{"n_layer": 20, "d_model": 448, "n_head": 7, "n_kv_head": 7, "head_dim": 64, "d_mlp": 1792, "vocab_size": 17440, "activation": "quick_gelu", "norm": "layernorm", "norm_place": "pre", "norm_eps": 1e-05, "positions": "rope", "rope_base": 10000.0, "rope_fraction": 0.25, "qk_norm": false, "attn_scale": 0.125, "bias": "all", "tie_embeddings": false, "parallel_block": true, "init": "normal", "init_std_qkv": 0.0208, "init_std_o": 0.00329, "init_std_up": 0.0208, "init_std_down": 0.00329, "optimizer": "muon_variant", "lr": 0.0126, "lr_mult_o": 1.21, "beta1": 0.93, "lr_head": 0.00641, "grad_clip": 2.0, "warmup_steps": 200, "schedule": "wsd", "decay_fraction": 0.758, "decay_shape": "sqrt", "final_lr_fraction": 0.0, "batch_tokens": 131072, "seq_len": 2048, "doc_mask": true, "train_tokens": 857600000, "steps": 6543, "dataset": "wikipedia_en"}
MLP neurons of a small language model. Each row is named by its layer, matrix (down: output weights) and neuron, and shows model dimensions 32-127. Each number is 200 + 20 x the weight over its row's rms, rounded and kept within 0 to 999.
A block is one neuron, or neurons of one layer that tend to fire together. Before each block is what it responds to, as a language model described it from the Wikipedia text at the highest values.

Description: Foreign proper-name fragments
L9.down327,198,200,194,185,195,204,185,219,214,232,265,225,176,187,191,217,184,232,196,227,218,194,164,180,205,205,203,182,218,215,192,228,236,213,210,212,193,198,170,228,165,215,177,173,197,215,169,205,195,184,225,227,157,204,164,218,261,187,198,172,237,224,231,217,181,201,165,181,196,185,198,154,215,187,213,210,192,210,198,197,181,204,224,202,230,184,213,211,231,198,177,189,165,244,224,208
L9.down471,232,236,206,211,208,212,205,210,199,224,191,184,226,219,221,226,218,203,227,192,220,252,244,156,197,202,218,192,196,186,166,260,209,203,205,187,197,194,172,194,181,188,194,195,242,216,184,220,178,180,200,208,186,190,169,245,204,155,201,213,194,198,226,198,178,213,200,206,188,168,193,184,228,208,205,205,215,226,184,198,193,218,215,223,204,203,200,211,178,211,244,200,221,204,176,205
L9.down1044,178,198,194,218,181,169,192,228,181,204,237,170,211,159,212,200,190,204,219,253,222,191,197,230,217,209,202,214,153,213,226,201,190,254,201,214,204,182,248,187,221,188,213,247,172,144,197,189,212,206,214,209,162,197,210,210,198,195,237,175,224,212,199,228,193,247,199,213,198,240,165,228,203,183,188,175,183,150,210,199,201,187,209,226,200,205,180,200,169,204,190,233,221,219,211,221
L9.down1095,195,183,218,202,217,218,180,192,182,209,212,215,196,245,212,207,160,220,197,228,203,187,200,210,181,196,196,220,213,149,221,182,178,162,200,225,184,192,199,208,215,165,196,169,243,225,205,206,218,208,196,233,208,213,209,176,214,199,178,196,228,204,233,182,243,171,191,203,201,253,246,202,193,229,184,200,220,188,209,175,206,216,167,210,223,181,187,205,203,194,230,206,196,162,204,211

Description: In / of prepositions
L8.down997,202,192,210,202,207,180,230,219,205,243,222,193,191,192,180,229,214,248,229,224,193,172,198,206,155,176,220,218,190,180,220,179,233,240,222,213,202,210,211,216,202,190,167,206,205,240,200,185,184,219,207,249,191,206,227,208,199,160,219,199,197,208,204,202,191,183,212,194,258,179,178,206,228,214,234,194,163,215,185,229,203,168,151,180,211,210,226,240,211,181,196,200,193,190,182,207

Description: Person role nouns
L9.down947,204,230,235,182,177,190,210,186,200,204,202,203,193,196,216,216,212,225,226,175,211,185,218,186,186,241,200,211,189,197,210,181,223,222,214,179,181,179,169,188,180,184,247,200,194,210,203,238,211,205,224,194,217,165,184,184,204,232,224,170,201,255,198,222,202,198,169,233,191,202,201,185,201,235,215,179,190,217,234,193,225,217,205,205,167,212,210,205,205,226,215,173,197,204,186,194
L9.down1153,183,190,222,223,245,177,222,180,211,188,196,213,223,194,191,200,191,188,205,170,188,177,231,169,221,201,182,182,211,209,185,201,186,200,202,202,191,201,232,214,217,195,226,200,185,178,218,167,217,221,214,193,204,207,214,206,194,214,223,219,191,232,168,186,217,168,230,168,202,183,206,210,180,215,172,172,214,191,186,233,200,248,221,154,199,218,208,200,196,214,222,222,221,190,194,221
L9.down1190,182,205,219,204,201,230,212,217,222,194,196,236,203,195,198,205,203,232,212,213,198,200,185,202,186,208,198,201,221,208,171,190,202,192,168,206,202,175,218,217,242,219,159,175,226,174,207,212,184,215,193,189,180,223,208,212,197,249,208,198,201,218,197,169,202,201,209,196,223,163,193,187,197,190,197,203,200,192,184,216,221,211,173,226,184,189,206,206,192,220,224,185,208,209,157,210
L9.down1711,207,172,177,236,218,228,216,188,201,208,182,172,178,142,193,219,237,225,204,185,201,174,233,199,185,208,162,195,174,192,188,211,170,175,166,205,183,219,176,190,192,235,170,212,176,180,221,195,217,216,201,182,170,217,222,201,203,189,236,215,260,221,186,190,198,201,197,194,205,226,181,215,138,205,208,160,224,194,206,194,237,199,204,200,189,200,216,191,189,182,238,185,219,213,195,198

Description: Person-role noun endings
L5.down46,183,197,179,210,215,185,180,209,156,193,214,180,211,197,209,187,189,198,223,211,179,192,187,191,193,199,220,178,220,209,223,205,202,189,218,205,188,229,171,195,199,191,209,208,192,222,226,214,192,189,200,217,179,190,244,197,202,196,179,213,206,187,189,197,203,191,211,232,189,227,200,201,179,206,171,189,170,225,215,174,226,225,201,227,187,193,217,174,193,178,241,206,207,220,224,277
L5.down147,202,177,202,215,204,175,249,226,213,225,187,200,202,215,197,233,186,223,213,192,190,217,253,164,181,212,183,178,178,228,201,180,224,213,191,215,203,203,194,213,206,196,177,205,181,174,213,162,180,214,180,201,192,188,195,216,153,197,228,204,222,190,192,179,204,190,225,208,215,189,249,206,216,227,215,195,197,206,191,215,206,201,187,179,177,167,222,192,232,216,193,208,233,202,187,211
L5.down261,209,168,194,228,219,198,181,210,185,200,200,205,228,186,231,176,211,206,211,185,169,180,220,201,201,191,192,208,196,190,238,194,209,176,201,207,185,200,187,211,183,195,216,211,224,215,250,218,189,207,184,229,202,196,209,204,200,182,163,184,198,193,167,176,198,211,217,238,174,201,180,172,231,210,211,206,178,224,217,186,218,208,163,188,186,211,205,206,213,184,200,230,220,259,184,228
L5.down271,217,180,237,232,206,160,213,192,243,211,198,183,206,202,212,204,186,194,236,211,209,183,242,204,182,197,183,187,186,235,151,206,215,182,210,213,185,180,242,202,223,238,178,194,218,179,209,150,216,221,209,227,188,202,234,231,177,199,245,173,211,242,190,171,199,197,211,195,230,180,209,201,186,202,216,174,234,180,199,217,177,176,188,173,182,188,215,229,201,223,192,204,184,183,199,217
L5.down371,204,181,208,175,183,197,190,167,206,235,210,188,196,172,168,176,173,220,179,236,227,190,221,211,181,185,193,198,186,206,206,195,201,210,196,200,192,208,212,191,184,197,205,186,186,174,206,202,207,221,205,235,202,202,218,205,205,186,209,208,192,185,173,214,214,171,177,267,221,190,211,212,181,217,184,178,200,210,192,191,204,193,198,214,194,174,263,175,192,180,190,179,213,200,195,224
L5.down422,216,165,201,183,210,197,190,200,178,181,188,213,219,215,227,170,209,227,256,222,196,184,219,192,185,210,160,198,168,227,248,219,186,193,220,175,194,189,198,205,209,243,192,207,182,203,191,188,193,218,228,213,198,215,237,199,174,198,192,204,202,245,202,198,173,205,210,248,207,176,209,205,202,212,172,230,216,197,207,194,221,205,195,160,161,229,209,183,187,188,204,185,214,219,187,228
L5.down655,199,204,201,210,197,178,226,199,189,188,193,185,206,187,241,224,192,218,205,215,234,187,218,198,188,199,189,194,198,241,202,189,202,204,190,182,174,188,183,189,206,224,179,207,200,182,196,140,200,252,172,212,192,219,223,217,210,202,219,188,171,223,172,203,189,199,211,226,214,166,218,225,201,188,185,188,226,169,193,209,188,192,232,172,171,199,203,183,243,237,203,195,170,212,202,190
L5.down785,206,176,174,188,230,208,220,208,186,211,186,211,213,195,172,219,188,207,210,176,202,185,228,222,174,206,187,192,195,227,174,199,188,175,159,194,209,190,191,208,158,240,171,152,227,211,188,167,188,234,204,228,199,249,193,213,197,189,212,208,201,177,197,193,164,192,199,189,238,204,193,197,224,227,197,176,194,223,194,213,174,200,183,160,202,208,213,205,191,197,205,230,188,215,208,194
L5.down898,173,179,198,228,207,180,239,224,201,210,192,210,199,197,222,183,203,208,222,226,201,204,223,181,190,176,161,171,205,192,166,206,207,201,231,190,206,221,211,196,227,207,139,221,199,193,213,165,214,251,179,192,206,202,208,190,171,183,182,195,193,236,203,172,222,198,202,193,226,168,190,199,212,207,215,204,184,197,203,181,202,185,233,194,207,225,191,188,191,214,211,195,215,217,194,171
L5.down1131,205,165,185,197,197,165,191,227,205,185,178,184,230,215,181,183,214,188,197,189,211,194,225,192,176,207,169,170,246,184,155,185,203,167,154,183,202,190,210,180,175,238,171,185,213,160,185,161,198,209,186,217,175,190,190,205,212,189,223,199,190,228,150,205,199,205,195,209,228,210,220,179,207,199,192,168,220,168,218,232,178,215,222,161,195,203,184,221,213,192,222,211,198,225,194,197
L5.down1144,175,206,165,215,232,188,214,211,177,171,181,165,229,194,220,229,208,222,182,168,189,227,197,190,169,170,171,182,179,200,185,209,192,217,211,189,203,210,196,202,190,232,166,196,209,203,197,148,203,214,179,228,221,206,194,184,196,198,241,203,233,212,187,198,230,168,237,240,181,189,223,215,205,213,184,192,194,223,193,185,182,192,192,238,176,176,217,192,202,182,219,173,193,177,220,186
L5.down1254,178,226,199,193,170,181,209,197,224,190,208,207,210,209,215,200,201,231,190,200,211,214,228,206,211,205,199,208,175,225,217,164,229,160,240,190,204,186,217,205,195,227,146,183,177,206,218,174,213,207,197,210,193,172,198,227,188,176,237,192,206,190,209,192,230,184,199,199,206,217,235,204,237,206,181,181,238,217,201,222,185,216,206,195,177,225,193,196,185,213,214,216,202,186,238,191
L5.down1296,195,196,197,212,219,203,192,185,155,233,213,176,190,169,245,239,195,197,202,176,185,208,216,183,228,201,203,214,194,222,252,200,181,188,184,229,179,207,163,197,165,196,196,205,202,204,213,221,207,180,178,195,210,187,189,202,197,223,201,179,206,199,188,176,172,200,186,216,182,213,221,177,201,168,187,218,173,220,185,187,233,210,171,173,227,192,204,219,218,240,218,220,226,201,179,244
L5.down1566,174,213,217,215,253,167,206,185,200,217,212,177,189,171,185,223,198,189,214,174,199,197,218,180,190,197,169,190,217,201,177,166,224,174,196,212,194,176,168,231,224,213,212,213,179,182,230,147,226,244,194,194,205,171,188,194,213,187,203,172,202,216,189,224,207,171,200,169,203,220,195,207,198,179,201,137,235,218,244,216,196,182,157,198,179,229,214,207,206,249,215,202,192,205,232,244
L5.down1608,198,236,208,187,250,170,210,226,180,208,206,208,219,199,175,186,182,224,230,211,208,192,203,206,190,197,203,180,219,211,173,227,193,217,187,219,208,253,223,206,200,185,187,219,215,194,192,151,190,206,193,237,224,189,159,220,246,197,204,228,167,199,223,176,267,214,226,235,209,174,196,208,190,205,180,202,223,185,191,187,185,184,202,171,165,189,201,196,207,198,224,204,201,191,208,194
L5.down1743,178,173,186,196,216,151,246,208,215,186,203,200,187,192,226,209,193,192,189,205,212,211,204,179,171,167,192,170,222,183,171,196,186,181,200,201,200,175,224,195,231,201,148,220,181,166,179,207,201,224,203,214,218,189,210,205,215,183,213,196,204,233,220,206,188,204,195,167,218,206,205,212,213,170,198,188,229,173,219,225,228,196,229,213,211,184,213,230,185,219,183,227,217,213,216,223

Description: Paragraph and row boundaries
L9.down47,206,189,190,234,230,186,185,224,211,193,208,225,226,227,191,166,254,188,231,187,218,199,196,183,215,204,215,215,168,180,224,200,186,200,224,231,176,204,208,177,207,224,58,208,222,221,205,205,194,215,234,209,198,202,186,194,164,178,198,232,205,187,196,181,201,198,185,195,203,203,171,196,204,180,212,196,207,208,220,177,224,172,195,225,247,193,198,191,178,177,221,186,193,209,208,201
L9.down209,204,200,181,174,211,230,201,201,194,188,195,229,207,216,217,169,198,212,214,184,216,197,208,191,190,211,228,198,215,184,221,233,212,218,206,185,210,216,204,219,223,204,27,190,227,214,205,205,228,189,190,199,177,210,182,209,159,211,195,201,204,155,195,194,189,211,177,214,214,225,193,220,202,178,161,189,232,191,208,230,202,218,200,198,180,223,182,236,205,204,195,209,211,218,210,208
L9.down585,201,200,192,208,196,210,209,184,185,202,199,229,161,212,223,194,204,227,203,203,202,217,201,202,206,200,185,196,218,194,208,177,214,193,166,194,196,195,225,211,192,218,15,188,170,183,202,192,198,179,194,175,209,225,191,188,196,188,185,188,173,262,219,168,224,177,189,200,196,200,192,223,156,215,193,224,222,217,188,216,175,189,196,211,197,210,208,246,225,229,196,208,183,172,192,222
L9.down1349,207,174,202,201,210,191,191,217,193,184,232,202,201,183,228,174,216,199,211,219,265,208,198,197,211,214,232,246,195,213,238,214,204,187,192,213,205,220,207,217,233,204,17,215,192,194,212,199,199,216,196,204,217,198,194,199,214,205,185,205,208,194,225,203,225,187,196,194,205,218,172,231,213,220,192,203,188,215,181,215,187,212,209,187,231,208,194,223,198,211,212,200,200,201,217,179

Description: Opening word after bracket
L5.down16,222,200,182,252,206,185,215,219,194,220,174,169,184,210,181,221,211,206,164,193,209,202,216,210,219,218,200,220,191,184,213,162,171,201,162,171,187,231,201,225,198,165,182,178,212,198,195,219,180,202,204,170,164,211,177,189,218,215,200,197,222,205,185,207,175,177,215,203,213,212,208,193,196,226,215,219,184,161,214,195,224,186,217,205,215,181,186,181,193,229,182,246,192,181,242,225
L5.down37,220,210,181,178,204,198,201,212,204,182,173,223,220,216,173,195,214,165,196,214,229,205,207,214,202,194,210,192,219,196,169,225,201,166,203,213,225,203,232,221,187,187,123,216,196,247,212,182,169,201,198,197,177,166,213,182,201,217,232,215,209,190,208,173,225,205,175,205,204,209,212,192,177,185,214,185,215,205,199,211,166,196,210,221,201,190,187,228,222,196,177,218,179,189,211,179
L5.down62,177,213,189,209,212,195,224,211,194,203,204,210,213,161,193,224,210,219,233,218,197,243,167,179,159,200,204,164,229,198,199,179,184,222,183,191,178,214,160,195,225,193,180,216,177,223,160,176,164,162,212,198,176,190,198,212,171,210,214,257,211,189,220,195,187,167,178,201,182,154,224,197,203,230,205,206,178,218,200,200,199,207,139,201,209,182,197,212,197,187,151,188,212,189,202,218
L5.down155,183,209,175,211,201,138,195,214,193,179,193,182,233,180,207,207,208,205,217,189,176,186,192,206,182,173,217,201,188,216,201,192,177,220,221,176,227,195,194,222,181,195,176,203,208,192,185,211,198,253,200,220,186,193,197,186,184,176,243,209,185,253,169,241,199,195,159,190,226,222,190,222,195,187,178,199,223,169,202,200,200,201,241,226,231,190,193,190,245,197,208,201,173,193,199,218
L5.down158,217,208,220,204,215,179,197,169,223,253,193,170,220,203,192,210,192,227,248,180,217,154,191,213,209,199,215,225,193,202,186,201,157,206,213,191,196,226,202,175,193,155,202,227,175,230,179,225,196,181,174,215,190,226,208,218,192,203,210,251,220,218,185,197,179,210,169,219,222,192,197,186,181,211,243,217,171,215,146,203,222,205,162,196,186,227,228,180,214,180,181,189,190,218,217,238
L5.down290,223,221,181,217,209,201,214,218,224,217,204,205,186,230,203,199,204,221,197,201,194,246,222,196,188,198,217,179,202,215,150,198,192,209,202,170,203,212,193,218,228,206,221,177,198,192,209,199,201,229,182,227,220,190,242,222,220,177,188,191,195,179,185,193,194,225,199,215,222,249,171,242,191,233,198,200,177,175,184,193,207,268,198,182,177,206,198,188,209,202,190,190,198,200,178,189
L5.down306,242,234,203,214,205,188,211,196,230,223,181,169,194,185,208,202,161,199,206,186,208,206,192,228,232,187,202,212,162,185,176,216,212,197,189,202,198,178,215,215,212,204,118,213,191,225,175,225,178,237,132,214,222,227,219,204,210,201,167,219,184,208,194,178,218,174,202,216,178,214,179,188,182,222,224,218,209,216,183,227,181,173,200,185,202,194,214,245,216,197,207,232,194,198,186,213
L5.down332,172,238,190,165,179,187,206,190,199,197,203,179,211,200,221,194,208,214,206,203,200,215,204,207,203,189,213,224,225,214,192,158,259,190,250,223,204,208,216,206,196,205,174,199,185,237,216,217,207,199,178,198,162,185,211,189,199,204,261,238,201,192,182,200,204,217,212,233,235,196,175,197,202,192,186,144,163,212,179,187,186,187,200,204,191,230,180,210,190,197,220,211,160,183,208,227
L5.down338,205,191,189,201,188,175,169,179,216,214,182,209,226,219,217,187,187,196,170,206,179,200,183,200,201,213,250,212,223,195,189,210,234,213,188,183,197,224,197,208,213,210,263,165,210,203,196,204,218,213,169,177,195,238,177,196,193,195,162,175,187,175,196,216,214,250,219,218,160,195,193,198,198,178,195,219,232,196,186,201,224,229,206,216,266,227,170,240,221,213,189,190,202,192,193,233
L5.down525,187,190,201,192,201,201,183,176,206,236,191,237,207,224,210,208,181,187,166,188,211,216,178,220,203,207,220,215,202,186,181,238,211,212,192,213,189,201,164,240,228,189,200,194,199,226,213,206,190,222,182,188,203,240,210,244,224,193,184,177,216,201,198,175,254,177,178,191,204,205,208,214,195,201,221,205,211,218,192,205,217,200,175,224,169,203,204,217,210,193,183,209,199,197,233,187
L5.down741,203,201,198,188,213,188,245,215,192,230,207,204,200,206,194,197,203,207,205,164,234,173,194,206,173,201,183,193,194,193,240,201,194,213,193,174,190,217,246,195,203,196,180,210,207,205,216,193,231,237,190,188,196,228,204,212,215,199,221,192,228,222,181,172,214,224,212,193,223,185,171,244,239,175,185,181,136,195,179,218,200,199,252,190,170,173,181,209,180,224,222,179,213,207,235,243
L5.down969,194,198,209,212,167,223,185,205,183,184,221,190,211,165,215,206,171,217,203,166,210,205,214,174,225,202,200,186,168,200,218,190,186,184,190,208,171,184,168,183,185,250,189,228,194,224,165,199,205,189,218,220,218,186,201,181,213,230,219,186,173,211,223,191,182,140,218,198,188,179,175,207,199,195,165,193,239,207,179,232,203,202,230,194,212,240,184,211,209,182,202,175,205,189,190,234
L5.down1392,228,202,202,231,210,215,197,207,214,220,177,175,202,227,211,207,175,191,201,206,173,190,231,213,212,198,194,224,172,231,234,180,190,190,234,178,180,204,189,202,224,227,202,202,161,184,187,236,183,194,205,192,190,197,215,190,189,182,216,201,177,166,227,198,206,228,175,206,200,171,179,160,221,187,197,176,202,235,222,194,193,165,170,227,208,212,176,188,185,202,187,219,184,197,206,208
L5.down1553,235,203,203,213,185,196,185,219,208,183,172,177,232,188,201,191,193,189,205,201,234,221,190,201,225,198,218,222,175,230,197,227,191,221,197,189,226,189,211,224,175,197,183,176,187,203,198,223,181,204,193,170,229,191,179,201,183,185,208,182,183,226,220,228,200,207,165,204,171,226,173,206,220,227,189,179,202,186,177,206,211,226,251,160,210,164,228,171,214,229,163,208,211,181,219,226
L5.down1596,189,200,204,225,200,192,217,181,228,207,230,189,170,190,210,199,216,170,189,212,231,218,210,220,215,191,166,240,212,153,219,175,179,206,193,218,176,203,214,221,233,178,134,166,225,194,197,246,204,194,209,207,183,211,180,199,170,208,217,225,207,218,201,195,201,210,195,200,200,201,194,200,181,195,216,232,198,213,199,187,214,193,163,182,185,196,189,188,183,205,198,175,178,224,221,247
L5.down1681,211,212,224,222,202,204,186,225,200,190,223,214,203,195,207,223,215,202,206,196,197,166,143,214,190,247,206,179,228,202,218,196,187,213,215,181,186,213,145,194,171,185,215,205,210,212,177,172,207,213,230,221,187,192,182,165,207,185,192,223,196,134,201,245,233,192,182,211,237,221,213,194,175,208,186,184,181,223,176,182,187,214,206,183,207,191,172,223,199,196,190,169,179,192,241,242

Description: Line and paragraph breaks
L8.down475,217,174,176,177,200,217,185,213,236,171,219,194,199,209,212,150,210,198,221,206,254,216,213,213,208,193,220,225,207,209,222,197,210,160,192,201,224,206,204,185,228,207,2,218,191,216,199,204,191,195,226,189,195,222,192,186,200,181,188,213,204,166,217,192,221,169,173,207,210,211,190,210,216,216,179,215,178,201,209,207,181,203,193,218,207,203,189,235,207,195,223,203,201,206,227,205

Description: Person role nouns
L8.down1531,169,193,214,236,219,161,217,196,231,179,196,184,187,171,205,221,171,197,174,196,208,192,217,192,178,195,190,187,238,198,149,187,202,193,191,217,210,171,201,236,222,198,174,199,191,208,175,196,206,233,187,217,204,205,212,208,221,225,227,170,205,238,202,177,188,210,209,160,196,173,213,216,200,202,176,159,218,173,213,232,208,192,218,195,202,191,214,201,208,228,213,220,192,197,204,229

Description: Line and paragraph ends
L5.down479,199,172,168,189,201,213,171,213,225,178,187,184,206,197,246,190,216,179,211,198,217,219,213,223,181,214,238,215,188,214,197,186,228,196,179,222,228,209,188,192,216,202,18,210,211,221,211,196,173,218,210,152,192,209,216,187,197,201,193,205,201,168,197,196,199,165,181,216,231,197,197,204,212,202,182,215,184,183,193,200,192,215,196,190,200,183,207,231,193,177,209,212,216,211,204,169
L5.down612,198,166,180,181,211,175,197,201,219,201,196,234,179,175,201,206,189,194,222,175,190,211,195,181,202,199,206,209,211,182,205,200,197,171,217,225,200,215,212,190,219,214,164,218,221,261,200,232,193,207,223,234,202,209,238,232,207,212,187,214,228,181,222,184,170,202,198,215,177,192,207,208,192,226,202,200,190,191,171,165,221,209,206,210,201,208,202,142,181,188,234,214,194,158,224,222
L5.down617,209,180,215,202,211,228,187,216,226,201,188,186,209,201,198,217,195,180,214,211,217,180,231,241,203,168,195,204,192,155,207,212,234,205,189,183,212,194,192,191,170,212,224,241,183,190,235,174,209,183,181,224,242,213,198,175,207,199,196,155,214,191,233,213,237,206,173,213,220,185,185,191,192,187,219,197,181,236,241,198,208,174,198,189,243,190,220,192,209,227,189,187,187,225,213,172
L5.down699,166,208,189,208,189,183,190,205,216,196,224,192,207,207,200,167,193,212,208,195,215,217,206,218,212,198,208,221,162,186,205,219,179,195,235,183,231,239,218,219,184,183,142,225,201,192,178,183,172,205,216,227,219,192,198,223,196,154,185,159,196,183,215,200,182,202,204,209,200,171,186,228,218,176,174,202,199,201,194,190,198,213,209,192,196,191,199,226,165,162,195,193,210,214,233,163
L5.down1006,192,199,202,214,201,221,177,185,199,198,253,212,200,202,210,150,229,220,203,206,192,207,200,165,222,203,224,235,206,226,198,203,194,225,195,200,218,217,202,161,196,220,133,186,178,223,215,219,227,239,198,169,179,200,193,164,245,204,209,200,177,202,223,202,228,189,216,176,217,221,194,176,179,188,192,212,196,221,161,209,197,175,192,206,230,224,179,232,238,193,210,241,197,222,192,176
L5.down1035,200,194,200,220,202,198,179,225,198,160,187,237,180,196,205,223,180,201,214,215,219,186,174,205,184,226,210,188,214,221,194,245,217,208,213,189,190,210,221,200,204,200,95,205,183,221,201,159,178,210,179,219,173,205,201,177,220,205,200,219,207,162,173,204,222,198,184,192,196,190,189,190,193,227,203,211,194,198,209,215,195,192,209,179,188,222,210,201,190,189,242,169,216,196,170,205
L5.down1066,190,223,205,230,197,206,188,217,202,192,176,224,223,192,194,215,160,221,188,244,217,209,191,173,215,207,199,216,198,205,228,219,150,210,187,178,209,198,222,235,202,236,176,240,194,202,194,141,180,184,180,214,185,203,206,193,208,167,191,199,193,215,196,216,174,194,207,204,207,178,197,210,219,211,217,188,183,219,217,169,192,224,185,204,212,173,203,171,191,199,180,216,181,221,213,173
L5.down1082,216,178,179,187,209,216,187,196,190,172,213,184,198,204,230,158,226,194,198,211,204,209,221,202,197,187,222,201,187,205,212,195,238,181,193,200,236,187,184,189,227,213,0,194,214,215,181,211,207,222,208,167,196,206,183,188,196,201,212,230,185,162,202,185,201,172,178,214,211,196,191,202,205,196,181,221,197,187,203,200,181,198,184,205,210,212,198,234,196,186,206,190,214,189,214,172
L5.down1367,216,196,191,214,201,183,214,178,248,197,215,197,172,208,190,220,189,222,194,187,202,200,211,221,176,193,196,229,208,191,205,219,182,229,208,217,225,192,191,226,186,202,215,198,176,173,202,187,178,157,170,219,178,158,226,190,193,190,210,187,178,194,197,173,220,178,189,215,227,206,200,207,172,244,190,172,197,185,213,194,208,207,220,206,158,208,195,211,195,226,233,194,213,254,227,204
L5.down1440,188,212,180,177,193,224,169,187,194,177,197,195,205,199,237,163,200,186,199,230,213,207,206,208,215,206,210,238,173,211,248,205,196,185,193,202,229,209,204,204,208,216,34,218,188,209,188,193,181,229,231,180,186,223,189,184,208,175,192,199,230,172,197,196,210,173,164,207,208,189,195,222,204,219,179,200,187,193,210,192,176,193,182,204,208,208,219,218,180,190,194,191,181,192,199,194
L5.down1445,176,206,197,211,189,195,196,170,218,198,208,172,193,172,208,185,177,194,218,241,166,198,197,193,199,190,201,223,194,211,205,188,194,185,212,203,191,227,212,200,213,172,150,194,191,219,198,190,188,196,174,225,205,223,236,194,189,180,202,179,174,205,198,216,228,148,173,179,211,201,230,191,209,229,179,194,198,211,202,182,175,190,189,207,208,223,221,220,193,219,206,177,208,237,248,186
L5.down1547,216,191,204,218,213,196,210,185,221,180,187,175,189,191,189,193,224,191,200,209,194,193,198,171,195,172,211,188,197,188,178,203,213,206,241,220,170,203,217,235,194,215,158,201,188,192,208,182,235,207,202,206,196,183,241,179,215,180,211,225,217,203,219,183,251,197,205,234,187,217,186,205,188,187,246,201,223,208,248,202,163,178,217,235,240,182,188,181,202,214,203,208,225,200,185,200
L5.down1617,216,157,188,200,200,198,174,204,206,170,209,179,197,197,232,167,240,185,198,199,217,213,217,209,215,200,235,206,197,210,204,177,216,188,181,210,241,197,188,200,206,210,10,182,202,229,185,220,199,215,215,168,187,208,182,193,204,191,196,231,192,178,198,195,199,173,181,212,209,188,181,199,207,193,189,220,199,176,196,193,200,195,192,218,197,194,178,246,194,185,208,192,220,180,216,164
L5.down1695,196,200,167,205,182,217,179,193,203,159,211,199,193,201,224,184,222,194,192,205,226,207,231,236,226,189,205,229,222,200,224,190,230,204,177,213,234,207,195,197,210,211,95,183,211,184,196,224,157,197,202,184,192,197,165,180,188,182,191,191,170,202,243,177,193,226,179,194,214,201,196,208,217,209,182,228,217,192,163,194,235,209,230,223,206,208,233,197,212,212,208,164,226,210,192,176
L5.down1751,186,194,228,193,170,173,207,220,208,187,203,241,210,236,196,191,206,212,217,190,209,224,218,201,216,201,214,229,205,201,225,184,194,226,211,196,209,222,162,195,154,213,145,172,202,191,207,184,181,191,214,198,240,210,221,213,212,169,187,189,220,252,215,211,177,196,194,206,197,228,170,223,180,199,239,193,165,210,217,220,190,187,215,196,184,172,246,191,241,195,225,199,228,204,201,211
L5.down1758,194,193,185,182,211,203,176,185,202,186,195,230,219,188,225,150,195,204,227,231,222,220,210,202,198,183,189,216,170,183,245,204,210,185,214,210,216,204,211,218,203,217,215,220,193,211,202,171,158,213,217,180,190,192,186,210,185,173,224,174,211,181,234,191,228,208,197,183,214,204,220,230,202,225,173,208,223,222,233,199,184,183,174,205,218,248,204,215,155,175,187,207,160,209,215,191